Weights of a small transformer language model.
Architecture: rotary positions, normalized queries and keys.
Training: a variant of Adam for these matrices, 13743 steps.
MLP neurons of a small language model. Each row is named by its layer, matrix (gate and up: input weights) and neuron, and shows model dimensions 176-271. Each number is 500 + 25 x the weight over its row's rms, rounded and kept within 0 to 999. Numbers have three digits each. A neuron's up and down rows have the sign that makes its largest values positive.
Before each neuron's rows, "fires in" lists the words (lower case) most often at its 100 highest values on Wikipedia text that the model never trained on; "fires on" lists the tokens most often at its 100 highest values on Wikipedia text that the model never trained on.

fires in: "has", "have", "had"
fires on: " has", " have", " had"
L12.gate1998:495522484500532539478472464493501526508524512479451530503533503544479507521488481509541498508509443517516490562545508461483502496491498514507538510523475513432449529427505526519508445479517458485502509454524529485484463503474515503495497540502559500490483497493517515461508494506503511508
L12.up1998:511498502477480479533512503509484495463502471545495547546496536448513549498518509482480434519485548464530516509507472498478540528517511514506493477496471512531513467535529440492500490541498497481477455524494505491480507494500503508501495462506523508492478528496529557505500512551489545486

fires in: "in"
fires on: " in", " R"
L11.gate559:526523510495493524453539460506499497532475470513532525438498553492490537485533523513466535495473502498472511523474475529478506522525487467521448480523533519546508421473495463505497506530538505553513491478483483491502472523464527480526512469514464533524505461469494484500508463575513559483
L11.up559:501501486507509486503508452540502482480516517538510497464491498481504480500496493500510454477479548523510508506521470497458474511497492514530513452486463469523493482468488489487529556507511542487493494474516447486455488514504532543422508541477509500493512493500482526512504501492420545462

fires in: "its", "their", "his", "her", "whose"
fires on: " its", " his", " their", " her", " Their", " whose"
L11.gate745:523530501504551470520505506566492528458479490486511513487507542489506487515483490505471474480512508457488480469525480459479528466515545488531502514476478513534499504489515444457521490521499507479513508516486463453454549519494458464501498510507501450503496543456478502502531510513489538499
L11.up745:508508471490464473490512503557525507502479542528503515510490490490496492507494508510502427510501520485544457446489484515505469511459498477547522500459478519504442526488525532473519541460494500467496499537506499480473482546481468486467452489493508465503504496510494535462478507507558538505

fires in: "other", "many", "of", "various", "most", "the"
fires on: " other", " many", " of", " various", " most", " the"
L11.gate878:507475503527466466511515485507468494510486554516480489467492478533542497500504516503510500457512460514474503499469555549482481445517509481506458546507483499530487528517493509496532533501487502460478452469501483520515500494496469502502477526513481463500492471494494493509471467523519496519
L11.up878:495527454489482483454516479471507495460482494534548517467525550528529477479533506449527492498532499509527479539490514462497527484514450461520507503480461502515522479528527518523510515499466525501505495501475503503550507531494497525501495448546513498474457524490499525461505460486487521488

fires in: "the", "his", "of", "a"
fires on: " the", " his", " of", " a", "19"
L11.gate439:509513511516535526513508483505472494499498521518470503509579524514509489508507467476487515511493473513555535432488525551470505475526475446486515506461496520501487522509531519443485518484442476489509516533483457472534455475466516528542538542507492486453496475494535525487497497495461516527
L11.up439:539453570455513469464495476504501458510497475506495520519469467467502499498465550487515489537534548524504530502529518510450492484533493486483561509485525484540448487507467475495478456529486498492507511531506505499482489519530496515485504468472498506471529512474464491534465518503519539491

fires in: "a", "was", "and", "his", "is", "her"
fires on: " a", " was", " and", " is", " His", " A"
L12.gate1243:487486501456482520508517497494497509545486480474514469504510487478493490487527480516497500492521488479500476535507493519496506501498476486539497519506487521504500480507544490508469495479512527514502484510467469485479505556507473545512520507503537475496565516450497503505449482468505436514
L12.up1243:507483498467557513540535501546548489497492510468517485499505506534467474510500536516461478538512493540504513518510500500535491497525539491496520494475514464506489522469507515490508518499497522531504496491474509537497521500460509499507532516520518483490489481499513503503472553497481511542

fires in: "a", "baxter"
fires on: " a", " A", " Be"
L11.gate1731:529504542494506492491500528473493474544484491492495517494521541544491504454495472493451522528531453474505498554474474495465473527495498492496501485475507508515488507480503466529485431450509490506458519502535517481494476457497496492467464488493488469490506462539509495532481472513479479497
L11.up1731:529496469490516472475497496513544513502510540496497550465512472488498486531514506509505528516553517503480499468572495509524534498497519483517491510506482525509487494507508455467499503503500529512526499516537481529473484454477477477487490552508461525477462474497516471482500513506499498476

fires in: "from", "like", "to", "than", "with", "unlike"
fires on: " from", " to", "like", " than", " with", " Like"
L11.gate1832:498518433514514487518474539517458499534497491511497514498485484499473460490488479507536493461473477510509483515454484513535531456454462540508501516527505530502486457516530471470491514500502515502503497486527482512472513481480515541490557492555471495499529481468497447473491465510533492505
L11.up1832:491471484474508493513498490504490541552477507500550486513497536512515501492504509530492514476495487488461473508505544506502519543492477451519509485537445487483498501512527486516510493531502491517511461500521518496465501525475536529496509490481511527504471498480524527553542517531495538489

fires in: "july", "june", "november", "december", "may"
fires on: " July", " June", " November", " December", " May", " January"
L12.gate129:499543475470557438507518507480514548511481471463488515491505518505452491494534475459556503477496506457512490505507495490526501500520479456494516475477497495476510522507529505520497577484502527515466519536513466489462494472494513489527506513504487512473472511491581459460492472535534514513
L12.up129:493535509433529479509501473528500512500482476477478499463484486492473508499535481478508511525533507519551507489473471503502513532486489532499493444473487528510486510521508449501512517470526530517486473496509511459473493518502491532498515490488480525507509484517532472512548494504500489504

fires in: "of", "on", "to", "from", "over", "in"
fires on: " of", " on", " to", " from", " over", " in"
L11.gate1834:474508459511564479519485486503448454510525486529499521506514519547532500499522509466564465518497489498491477487461512524495535483507454521500543551512509480517478480463490561539511528520487469509510506477539502503505480471462496524493502501502491493534510456546517476475529507475477493515
L11.up1834:495464455527506515518475480482522491473495508517494485489544496507527523515499533565479494527494509503498448491483483505516500479473503475478523535562527519475566490470548475483512529506510501533497509535486483468533485461465526486478532514486459531495520506510510534471480491508495513496

fires in: "a", "s", "his", "her", "an"
fires on: " a", "s", " his", " her"
L12.gate1889:529535479496496484481499532509519474514446501510503479503513474500469451521526492483513504516537487504524489466504519548484481502528449502522503517471480519474504537441517491519520509545516530494496500491510484518528497463486488504468491500499488456495453501514487475504474509458455477504
L12.up1889:490482473473515492515507499516510478513542479506512484502554532478470491517494442510541503525482512485474493490513511513511546483508501468528476500528491496479492525520514506556468498512494536433492521508497445521518551520486478494511556503516489493493472505500525515518484451510495482510

fires in: "that", "as", "of", "which", "among"
fires on: " that", " as", " of", " which", " among"
L11.gate830:493516522491494537518489474498481496516518495508488509489539543533492445533537515514467493530478516534492462517475513499526527532484550465519537483480474549492506519499526525496456487526485478534486457490487490475490493492518536484502467466511443487541484527494501494518546518467498594506
L11.up830:489511493503537492515490453474493499527480513527532493517467453534508510505469496531511491430473478486490508514450505498519491516499515478541520528486489530553502551524473487529486458515501479535496514520501494471513521494513508528481446468539471538505480511517565516512522511497454470498

fires in: "of", "in"
fires on: " of", " in", " who", " that"
L11.gate1121:509507487456484487513473485542471556513525507506524475481474530483511502511477490500475451530506475475471434491484552543563499486469539509475498497539476558505474524480536515509480545517511493499481492468490483489489469485421531495469505490475450517509513492482502526527549493489504486514
L11.up1121:488534517508514510535507502523497515487488476475489460498503485496491516500493475526500516461479486498554525530457482422482516471538496500509510469512521491488512440431518513495541474496522539531483535488507487513472505508513484495526517462568497476486515511553500507449506540533496532478

fires in: "a", "la"
fires on: " A", " a", " La", "la", " la"
L12.gate135:517448527501464477516460527510516513498511484527505480482540511486521528513476516502503498468521466503513515483491486504455524497471552476550474518504519510508502538514500486466533473511512489475487472553488488501558486512479464472480521478528524526489555518515494528503486476505475502533
L12.up135:499506479493492507544507469488531483534507504484469512450501489495518484478478500477470506495534497537507510488492516514508501488540510536505484510503461517529482455506528499514502544511492536500486490510479523550542454456487506480498489490504528481521514542484469547524476493515514479505

fires in: "a", "in", "votes", "studied", "as"
fires on: " a", " in", " Votes", " studied", " as", " of"
L11.gate1552:525505473475509516461516504464504496476518504478514520500482446500490442462484515459495490501493535538475459483497481504525542474517488491483503507441529496492503519529531488516469464500526453528440484528524439509465500526516453486474483510552502496501497520509513475509482493473499519539
L11.up1552:488475500518479460468477493468502526491473504503498545477473475529505462468482450464550458491513544562490465496505513536515524497496497495486484489450467492489460541515534477521456486474491493536496528516516512537491487539497496526490474525534487514511526489541501486513479528518503464514

fires in: "of", "first", "in", "on", "18"
fires on: " of", " first", " in", " on", "18"
L11.gate1361:505549518494477479483536482510533468489511487518501492487502518512481460513557513471502501523504481484521539490530538517535489454499463495462522502517509527493502519486519532513524531539536501501476474539508469477472519525480508507531480522492497461451478489501511487448461504498478530531
L11.up1361:501516488432481521503513509476495507496514507453511500476505503522499513471504447504525490526483533475447480459512525580508533471469480447467491502507520476500496502494515495482502530511511535503514517481482460545524516473511500480533508527423484489516499507501471542510469513509489494537

fires in: "the", "one"
fires on: " the", " one"
L11.gate162:495531481517504517510478539547473499512491501533471532502486504504543550551490479500541493518478502510507514466490523537501521524492463521507515511446482488536508498501524467518552572477468509482417489544478517524509506491505523514526507520484505491490472516483525531507527504508494505527
L11.up162:545508493534537498502472491436518524523505486488508507490492504487501489530516497491490449478498490517499524509509507494492496451468508470450505519511525493511502522568527496509530522482494486501470518532527503485504505511514533533518504513514536486463500521470547484469471542493435461506

fires in: "to", "also", "first", "previously"
fires on: " to", " also", "ly", " first", " previously"
L11.gate295:522494462503497514528490515511532461524494488527533503536453465511510499496504549464495485510504506475493466512487530495501452468466501463474431489506499525502483534485471516460495461510503473485496515554476473497478522476502481503478491551442527454477517479504519453479488504481452487530
L11.up295:522516473507471512541551462519512468437509513519562503496419511511483531508469506490482478471505530479485469491460496517544440518533504497508499518508476530497507493515545540470520505527516508536520488519466551464490522505504491492511520511500512493543487453516489513503476513464507519504

fires in: "was", "were", "later"
fires on: " was", " were"
L12.gate105:467487500524473483515502494545505488485478465528514534505479467491492516504509484501516528534446535479499493477521549503519519508526458509462507487516508538545524505491476510471493485472505461493495481523529488545515485490480535514495489501506480492492490466525503570520488482531470494506
L12.up105:529493488545496517511538477499483500469520552505475489502539489497481506459491508515463479497491502482516509511506518481484517483507551542518488421469489519499486483529529536509510537494503471502522520486496471511493469510477480475523486487529533502512525550431493514486509505507507516518

fires in: "in", "first", "to", "on", "goal"
fires on: " in", " first", " to", " on", " goal", "0"
L11.gate1322:489480549495514507511511456495517506475520429537492531476492525501447494506540510512521522466514505519501479497530521503512529517525484494476508529507503500513499492468525521476514507470519460506505450493518502496505504454490519510504503536505489534499488482509495511500482486486517488489
L11.up1322:503496542514546516494455489492467472524474506513460508531454538527506503490520464485494504518515490507476503494497545472517528495510522507510487553512519493485523443482454514511509505518504513474512507455471548512509525503494472564521483454466512485503502476480491511482505498547517496501

fires in: "of", "due", "death"
fires on: " of", " due", " death", "ci", "or"
L11.gate365:521464476523492519545533516507522512513468488471513492514523509521483521534477482499467490531463469516503479537503450456503493472476485474480523464498530508534500516531456539485500496512509574474482498517526479502485481516509489436442504527522527500473503565504485511523481485518459490508
L11.up365:515497516484497494493457445487501500509502486478487485484495454505469492512509480476459501567500471522481500515539551524569466504540503523509528500530459538539498485504474470502493464481493512482506541515506493492502533502500504537479506545457486466466472490463494522467478460463523485522

fires in: "to", "the", "s"
fires on: " to", " the", "s"
L12.gate1981:504504479530476493499460532517513497475519528523511536508499514455503530514490500505500484487547447510511472485468453544550540475508515489484486527470507436500482505521461490482483488483475537494474504528505490507507527472498545501472524498507540486474483509498486485456444532482453492526
L12.up1981:509559469499458523527480510511486523493483479504469454471502515506503499533523457485498514480515551500490484521460475486499505525557505462539481507489482511492503510475492451529511502528508498498506488472528509499440513520513507520493493521511458497507492465463485516496466464524507453515

fires in: "of", "the", "and", "not"
fires on: " of", " not", " the", " and", "ing"
L11.gate1024:543509518487475476530450548501503475504464498458498527494512495512546523494461471466526514504467489500443441475495491499505498504482469428478518506536558520513501522485506500482517499526522499541506504458519525545463548489479488490509515526539489510491499491510504492484474517527500529503
L11.up1024:493563519548480466499519507536512468530468529538538482476467492499475494539480493475530494481517490520466500481507488506500472517472478480517521503510474477531481521492462520476523534551523509483488484501483517517496514478490547551507493531527493478453474551527487520459508501509518539515

fires in: "a", "his", "s", "league", "2"
fires on: " a", "s", " his", " 2", " their", " league"
L11.gate571:505472482493495463528440531546490544514503505478500438472505526468474480518496468522518491476512483507496511495517526538504511476516521513509501532481440495536500505501495486520472508518494516526460519525545503527474501561449471524494517543515454504483494484552488539491510512524491506525
L11.up571:451552512513514529497504520519486486518470507511492516482483516483537488497507532528539472503505543515537514505487538522534489503486493458529535535488457527522461456463496504514486443481507489498501527479508498458550506487501472511505520519475511472478520518491465529508501505490527548492

fires in: "over", "about", "between", "than", "around", "to"
fires on: " over", " about", " than", " between", "en", " to"
L11.gate723:517485451517476488516533516541485523502517500502486493494518492506508476540524518514537522519491466516463476494497460524509495482480542522493515532564493510494498480453482492534489457498511470514495510478506511546510535514511509564520495516528512530453534481519528526525492480518456494541
L11.up723:504505500501505485483480519499480519495483476510476474473533510479483473482547502480543521511478494516500478447515527448459507490464511556469480503498523562527516540471510530513504467474527473506486484489470507512481475535478512567529473518502524493487437490495518523478491476554498512520

fires in: "in", "de"
fires on: " in", " de", " In", " en"
L12.gate102:506558519507459495492519498502533467532481510498518450515469541552505438515521492483522488484518522521514498475487499487510494459478521535509518495462481531496496478461434538516497486519536470502521512504502506497479502500515536514484504503463510511518483501463420507491447485527477504528
L12.up102:508513499487496485502491451537474495461456582529535482503488486527468481512485503485475515509496475464559508546526460537501482478542507456495518491486547481501480542490502516475467518499498493562499492494501507542493529478494483507462532489464482458477470509496508497502476514507519482501

fires in: "i", "was", "to", "at"
fires on: " I", " was", " to", " at"
L11.gate926:517508473464540494530516481474544456482488484485529451504473518468483474493447548517521518490477489475482459452493497475478512512485518465507459534487505534509476522491485502525498516460559525526501495503468476489465507499462481482524513509451501481524457485477495520534472494489464477465
L11.up926:489476514507478495501535444526465487511468486546510471485470486499469491435460544515537460473490520501491497490496531509477499477474509431471485501500502542512545489495524515494436481486516494528493561551515533478492481509510487474512509536489511464522526538507477535533476525448464501529

fires in: "a", "an"
fires on: " a", "A", " an", " A"
L11.gate1707:521531545475509482508496492464491494496510489535463546541515523485453470546511514453459516516521501511524496521507525559539535474464500494504519538460471518525515509504543523494511474479517484498500526529489511547476444506511507525481560488508473496502517497499506495519521507532460522501
L11.up1707:473510502508510503486479491525515513483527492518501454477499549530563515492518475520486490512538472536516491493513582471500514519492510510531496555481448533501502504474509488512526525462479491485543528531524508497511478536477524540500474475501553519492499479459462532481484502478541523567

fires in: "the"
fires on: " the"
L11.gate976:470512480495501467512481482488491481467513521521516501457518471494471490497459517486478490470521477495501489500484491465501538492469478492493485533447505484526519505505511512542461467485510541515487507493490472508526500493484511478485505502473528464482466523463510561541495488459483485468
L11.up976:471562484512525482512466492533491532484532496501485492487484524446466501540447523471455491503450506493483534505506533495461504494473500506460555518484483493513481526570512512473515482496506512470483542465510536506495485474496495465494530537489509487509523539464510528507501531491473516502

fires in: "of", "early", "on", "human"
fires on: " of", " on", " early", " human"
L11.gate1308:514544499496509504513521467485483500492505452541501538480496491507549463503511485510484509519498444533521494514464505516496489472501509461447513515506518554503486507492481510463537497491515543522509521498477492491504481508508527494498492557490532473479491544494468475483459466526494497499
L11.up1308:506501477548468491515509516499534551493472532517516499446459489552513479460509509539487443529532497523494491480547517516510509487535507516545497481489529530498502519468552474493493476513492471482464514502533467504507521519498522512497524445525465524475510542481516514495529464461533507540

fires in: "the", "a"
fires on: " the", " a", "s"
L11.gate1806:502546501498534495486489559488516518521455458548497527454550493484517510511512501469519493462514446496508498488499454529507517499485525494518445525460481455542528510476443510476500503519479500494469518554499470470506490478465530482502535496510521478517438496505462492488477510525491510498
L11.up1806:524424480502550452516481489489548528472463512484474483490483485480498505524488524476453520516513498538493521517484529495503503483495482481450527479457507476527501487570513486519546498502494515494498504473521508472513502486489495467487512470446543501491481533477493516489519502477511487501

fires in: "of", "by", "to", "all"
fires on: " of", " by", " to", " all"
L12.gate1569:585465536477484505473499475538481483496497518530509514468490496497508512499472537527461469450477467498464493482494481513533529499484500514540544548469560478522509503517487502488532497510484508489476502439452443487475514526461531542489525534487502517504524476449509485446502527462472465484
L12.up1569:474496508518528497515497482486491483466475526463502496533488459524512463504518477514522480504498470519506457473502484531508514493518504495516480519522475502467518512516496509481488516498514465506487483495517501477500512486496491472541506524480542500504519539460512478502551505453500474506

fires in: "the", "of", "both"
fires on: " the", " of", " both"
L11.gate686:444483491529533510522434479520531531506456474527465456471512506517508551497530532501507495489534456525465460469441509547484526451485497475527446551503475514525511522461507490490534508510460529525486494498497493469518486525450485473518532502523452498485465488482547509476507510496516528514
L11.up686:506526490472495459528512484536506488459489512515486451483448526502493498489499465479509548504539505512501503497479487513548531505568493484471465535462505492509530472528509491443509539535502504494501503542483529542479490480498468477515512516533500501494513480484493511506513504504475564470

fires in: "was", "same", "first"
fires on: " was", " same", " first", "T"
L11.gate1703:506517536536505497519543491489512505509486506452503509484524532518470481540515553507484506507477499464522480496560507523483542524502511501507505520545513492478476484483449517513525497516491522509469454522539505457499476551467490505542457509510534516470508507518461509458496507496467484531
L11.up1703:517470536484524527444521499526448562543479493497521526503486480479527487508490509502475500524473483505495518494475511498470488502480521547477483488489512508480511497497501501457513499495524545522500537464491514479530482496505504486511504508487501430485515501561495513501506494502543497478

fires in: "was", "is", "also", "not", "only"
fires on: " was", " is", " also", " only"
L11.gate1235:548482508475514468545478489489507483490496464494452530456490462496456482560475531494522479500446483507484507478529503494495492462523487517490493504509458454523459512471486542522488515486499502492500532502500475527516527491463459512532485478509456489429488496494514499509496474485504507478
L11.up1235:527492531522499497524518501501512506449460481560479547548497461523465509496524487486532509549506541497520532524509470482495450517507517524515509484515532478470473500505493503469456500522481501450495475460461534487486513520456488496548483476536521483485543535510506533527506537466486490468

fires in: "his", "a", "her", "s", "their", "during"
fires on: " his", " a", "s", "day", " her"
L12.gate1056:519484531495471508540503445517529513483495515502513468493512534500517482569486513511529480471560510457473490493481594474491491502494479466457490497468503514518468541480499485509458516490509495480507486508474528516511423467516485490499497513477505533517525484526526547479496520474481518537
L12.up1056:498501520505488536474527516495492503443543516501484506485541500521460530484507473498478503531520524533507543454497501502487514520507534463503515438474501444548468473497430464494496447502472474518504481488484522487492492485516494507524520471543535509518522509497491512506516474539470482547

fires in: "that", "this", "his", "a", "an"
fires on: " that", " this", " his", " a", " an"
L11.gate1733:506525463474519469499475482523555499517475485528476464496486534514522505543545494502505506491502506483595488499490475495515516528535519508484462492479501509511506523502487452510518519477516491477469516488539466488489551491504491433501581560537463487471484463499490490482506481506481539463
L11.up1733:511509522489532501517434465470531531513498476514514476460519469507534477521484514491505542501460504501565497470509538505520491486501537516496497533500519462539568439481436454513509528531456492517468488488457500445518508508493509437455511528515505507522506507510481525519538486499504492512

fires in: "to", "not", "cannot"
fires on: " to", " not", " cannot"
L11.gate833:534530503548498506525531500559467504501501498519530504511499497523458496536467458520479475509523485511496478503463472487509521468497519496504476480498488503520502512470476479455513502522498498483504487457503462487491524494482503526450527497492525538495529511508465490542481476490481530540
L11.up833:467536513522491499506502485525519479513462546507495543489470499560511490499544542498513505522525507489478479512502500502489470487508496502468485506515522538524534535553467515467542472474508486470506494488498528515468494469489543490493509508464477503505490468485471501474493524489463489509

fires in: "is", "was", "are", "a", "were"
fires on: " is", " was", " are", " a", " were"
L12.gate163:504494515524489462512480497517474519503484459490516512493473539505475487519438505515519468497478452510540543499468502491551467508499502509479498482491459489523490496476561524487501517468485480513477499508463484520493504493520473496512492539488491482454539456483499479500512520543497545525
L12.up163:497517500483504490499523462527534494535506478445504455479550495454543490523484479503441489488513524512504494537525499445569492483501483506499473476496512467514531474491482465493481479487503478512522517535502477509479500496491502484507478440544546484548521507516482498468515487515537510485

fires in: "to", "they", "it", "i", "we", "you"
fires on: " to", " they", " I", " we", " it", " You"
L11.gate1720:456507526514516474511517506494519517538482514509486493507474477548477469523455530493529472514453532516566470507474523480489515509465501501477513522450507502515498449508559522491468480504512519509487477544503496488452498475485510504527500515493517496488464474450513459515521502496512483512
L11.up1720:539503529479474529481480515482501495487490502513513508469498491515510477479455484486537471454487490496500538513489542467519502486531491493523511497523482493518478478459548493460512469485506520487499541559542526506486492455518467480483510496517503534497492500486501540485505515495505502473

fires in: "which", "who", "it", "that"
fires on: " which", " who", " it", " that"
L12.gate925:493459523515508531509487507552502521519522468481525461515530514507452436505498526494505481498505501432530494501552498481500509503471517475473495528480484510498512463528544539478434476484494502517506509525478499473459495470503520493512524514468491481464529526468491490510474476482539533475
L12.up925:484476490479507503518530459445498485529482515542486487523495488541494505491497553490487483514493485516486520492489491463515484535482534506506530472543541480534502491518488498504489452511536489510494526480503462484481517479470515474462528523483524498484499490537505504499472530467499514512

fires in: "his", "s", "her", "my", "two"
fires on: "s", " his", " two", " His"
L12.gate667:503504434476512528487516508503525480525480481526480447508512507500514482495490569502506485458503513529537478492479539533476465483480475486481488487475480539539523523530506518518532505507510498513500542475513499491488518488511496494456505500489525477484511522511495509489516508496457442519
L12.up667:452494508493509519514544479498488496506469472509510500520535497514537483472491504520516466488536503496474483440494515504510493441490516500451482525481488465511477483460486504466502525535477520496520506486518493525482524494470541517518541516491523458484465479523517492506491525500464488515

fires in: "no", "a", "noddy", "not"
fires on: " a", " No", " no", "No", " any", " not"
L12.gate1845:479505493487453514531537463492558488502453481526460508482509471478487482536526528503528511465552531477537497489480493510500493479456529521499461525477540519477492500469531536460496502466487514464532495495503553494520523511497487472530551543468485527469525496463501456534483505499518519477
L12.up1845:509499510479508510482491500493507520481493475501501497485478472499500478520513503491516530513454437577484501523511481445470478514504531554506530532501470510503541474481484548487532501488504467462489479459473520469492547473491474486499466462523550532521501543483493507516498522506503524511

fires in: "of", "with"
fires on: " of", " with", "ed"
L11.gate51:497530463471508514492528480523459510502465537429487503458537520525507522467518510473510465500523514476514471484494477511484509501518477493487465533473478550501504534523510460514427484455526496531521560485502516466491488470460491523507486515473522488527485512506471502487522475497511503499
L11.up51:477489511512522504506498494450552526477486445478507471489522506514487485489500438503489549527509489474511470467540490542535523499552522491548535515548448513540519540512508513478484486490482538502488525489523485517519502516498512491500500537541480531505510505471519523518479501515522514480

fires in: "his", "its", "s", "the", "their", "her"
fires on: " his", " its", "s", " the", " their", " her"
L11.gate1516:517556429496515512481508530523509491494504503529486488480515494514484527500472489472512462492515560485498505541544497471485535479482460492499537499410504505521450492507486503512535522531510469539494466518532515486476480489483527465504477469514525478493459541496507472478474512523481494488
L11.up1516:495515535552517534521499497513473507517511491474462492478502546514518505514517511518499511507521502512522516435501500515477487482460500490452532484486484469526485500507508482466512536501518497514500494507525487503543504503541520496517517513498511491497545488501528494493499506537526516539

fires in: "of", "with", "which", "to"
fires on: " of", " with", " which", " to", "ing"
L11.gate224:473510546492471436512518463538514492553530513483489507470500524551552499510497483503534454531525433505512469491487527493476526496509501526510486499506487468542511458512501473497553556494515508481504458486509521488432504538494508477443474514511505513480468494472503463477469490534494525480
L11.up224:530549475503521578478518512490528501518457528474496485501523516501485475537482503517552510525479521536482467500458502524483488494496499497503466499485477478463480484507530485529457465507479480552533410506499504511496514519501495546491529469501526462477499500439448508483474515494494520501

fires in: "a", "one", "an"
fires on: " a", " one", " an"
L12.gate938:559494521470525510532520513455459485517492435506492525516504526490498476504529502491559536514515503504515446482469493503521486449475504509527533513522503510502525494462495482526503477457499452500525529533489531479516454467541502501482530489513492507497513505520482478502500521538500505471
L12.up938:483474469511479519495457555510524528450533503509479516525526472465496463514487536455486496520515512507507496472457505494483523453515515522504521487460522475535500517495508468513469505442503484529493501461525465554436509538518516500479508546451479525527509498470571535519534508516500478504

fires in: "to", "after", "while", "before", "in", "when"
fires on: " to", " after", " while", " before", " in", " when"
L11.gate1749:484511518541463475517505491483477478476487494518503471518482508533483498482501481523506494502557486529474494489459513487536471510479502511473471536542524501516504500532518515476519485531518539510482542543467529504435522474496495470496520490504561425497512500475476501451464506439512475517
L11.up1749:521518489479486518522481491535505505468471507479534466538505510460496471546516486509511496543469491449478487502505502456520496527427510474447510505493537490507514568487462516518501479480520500494506507514516471475475508442460506518486478517499505530468513525506533495537492525509511448466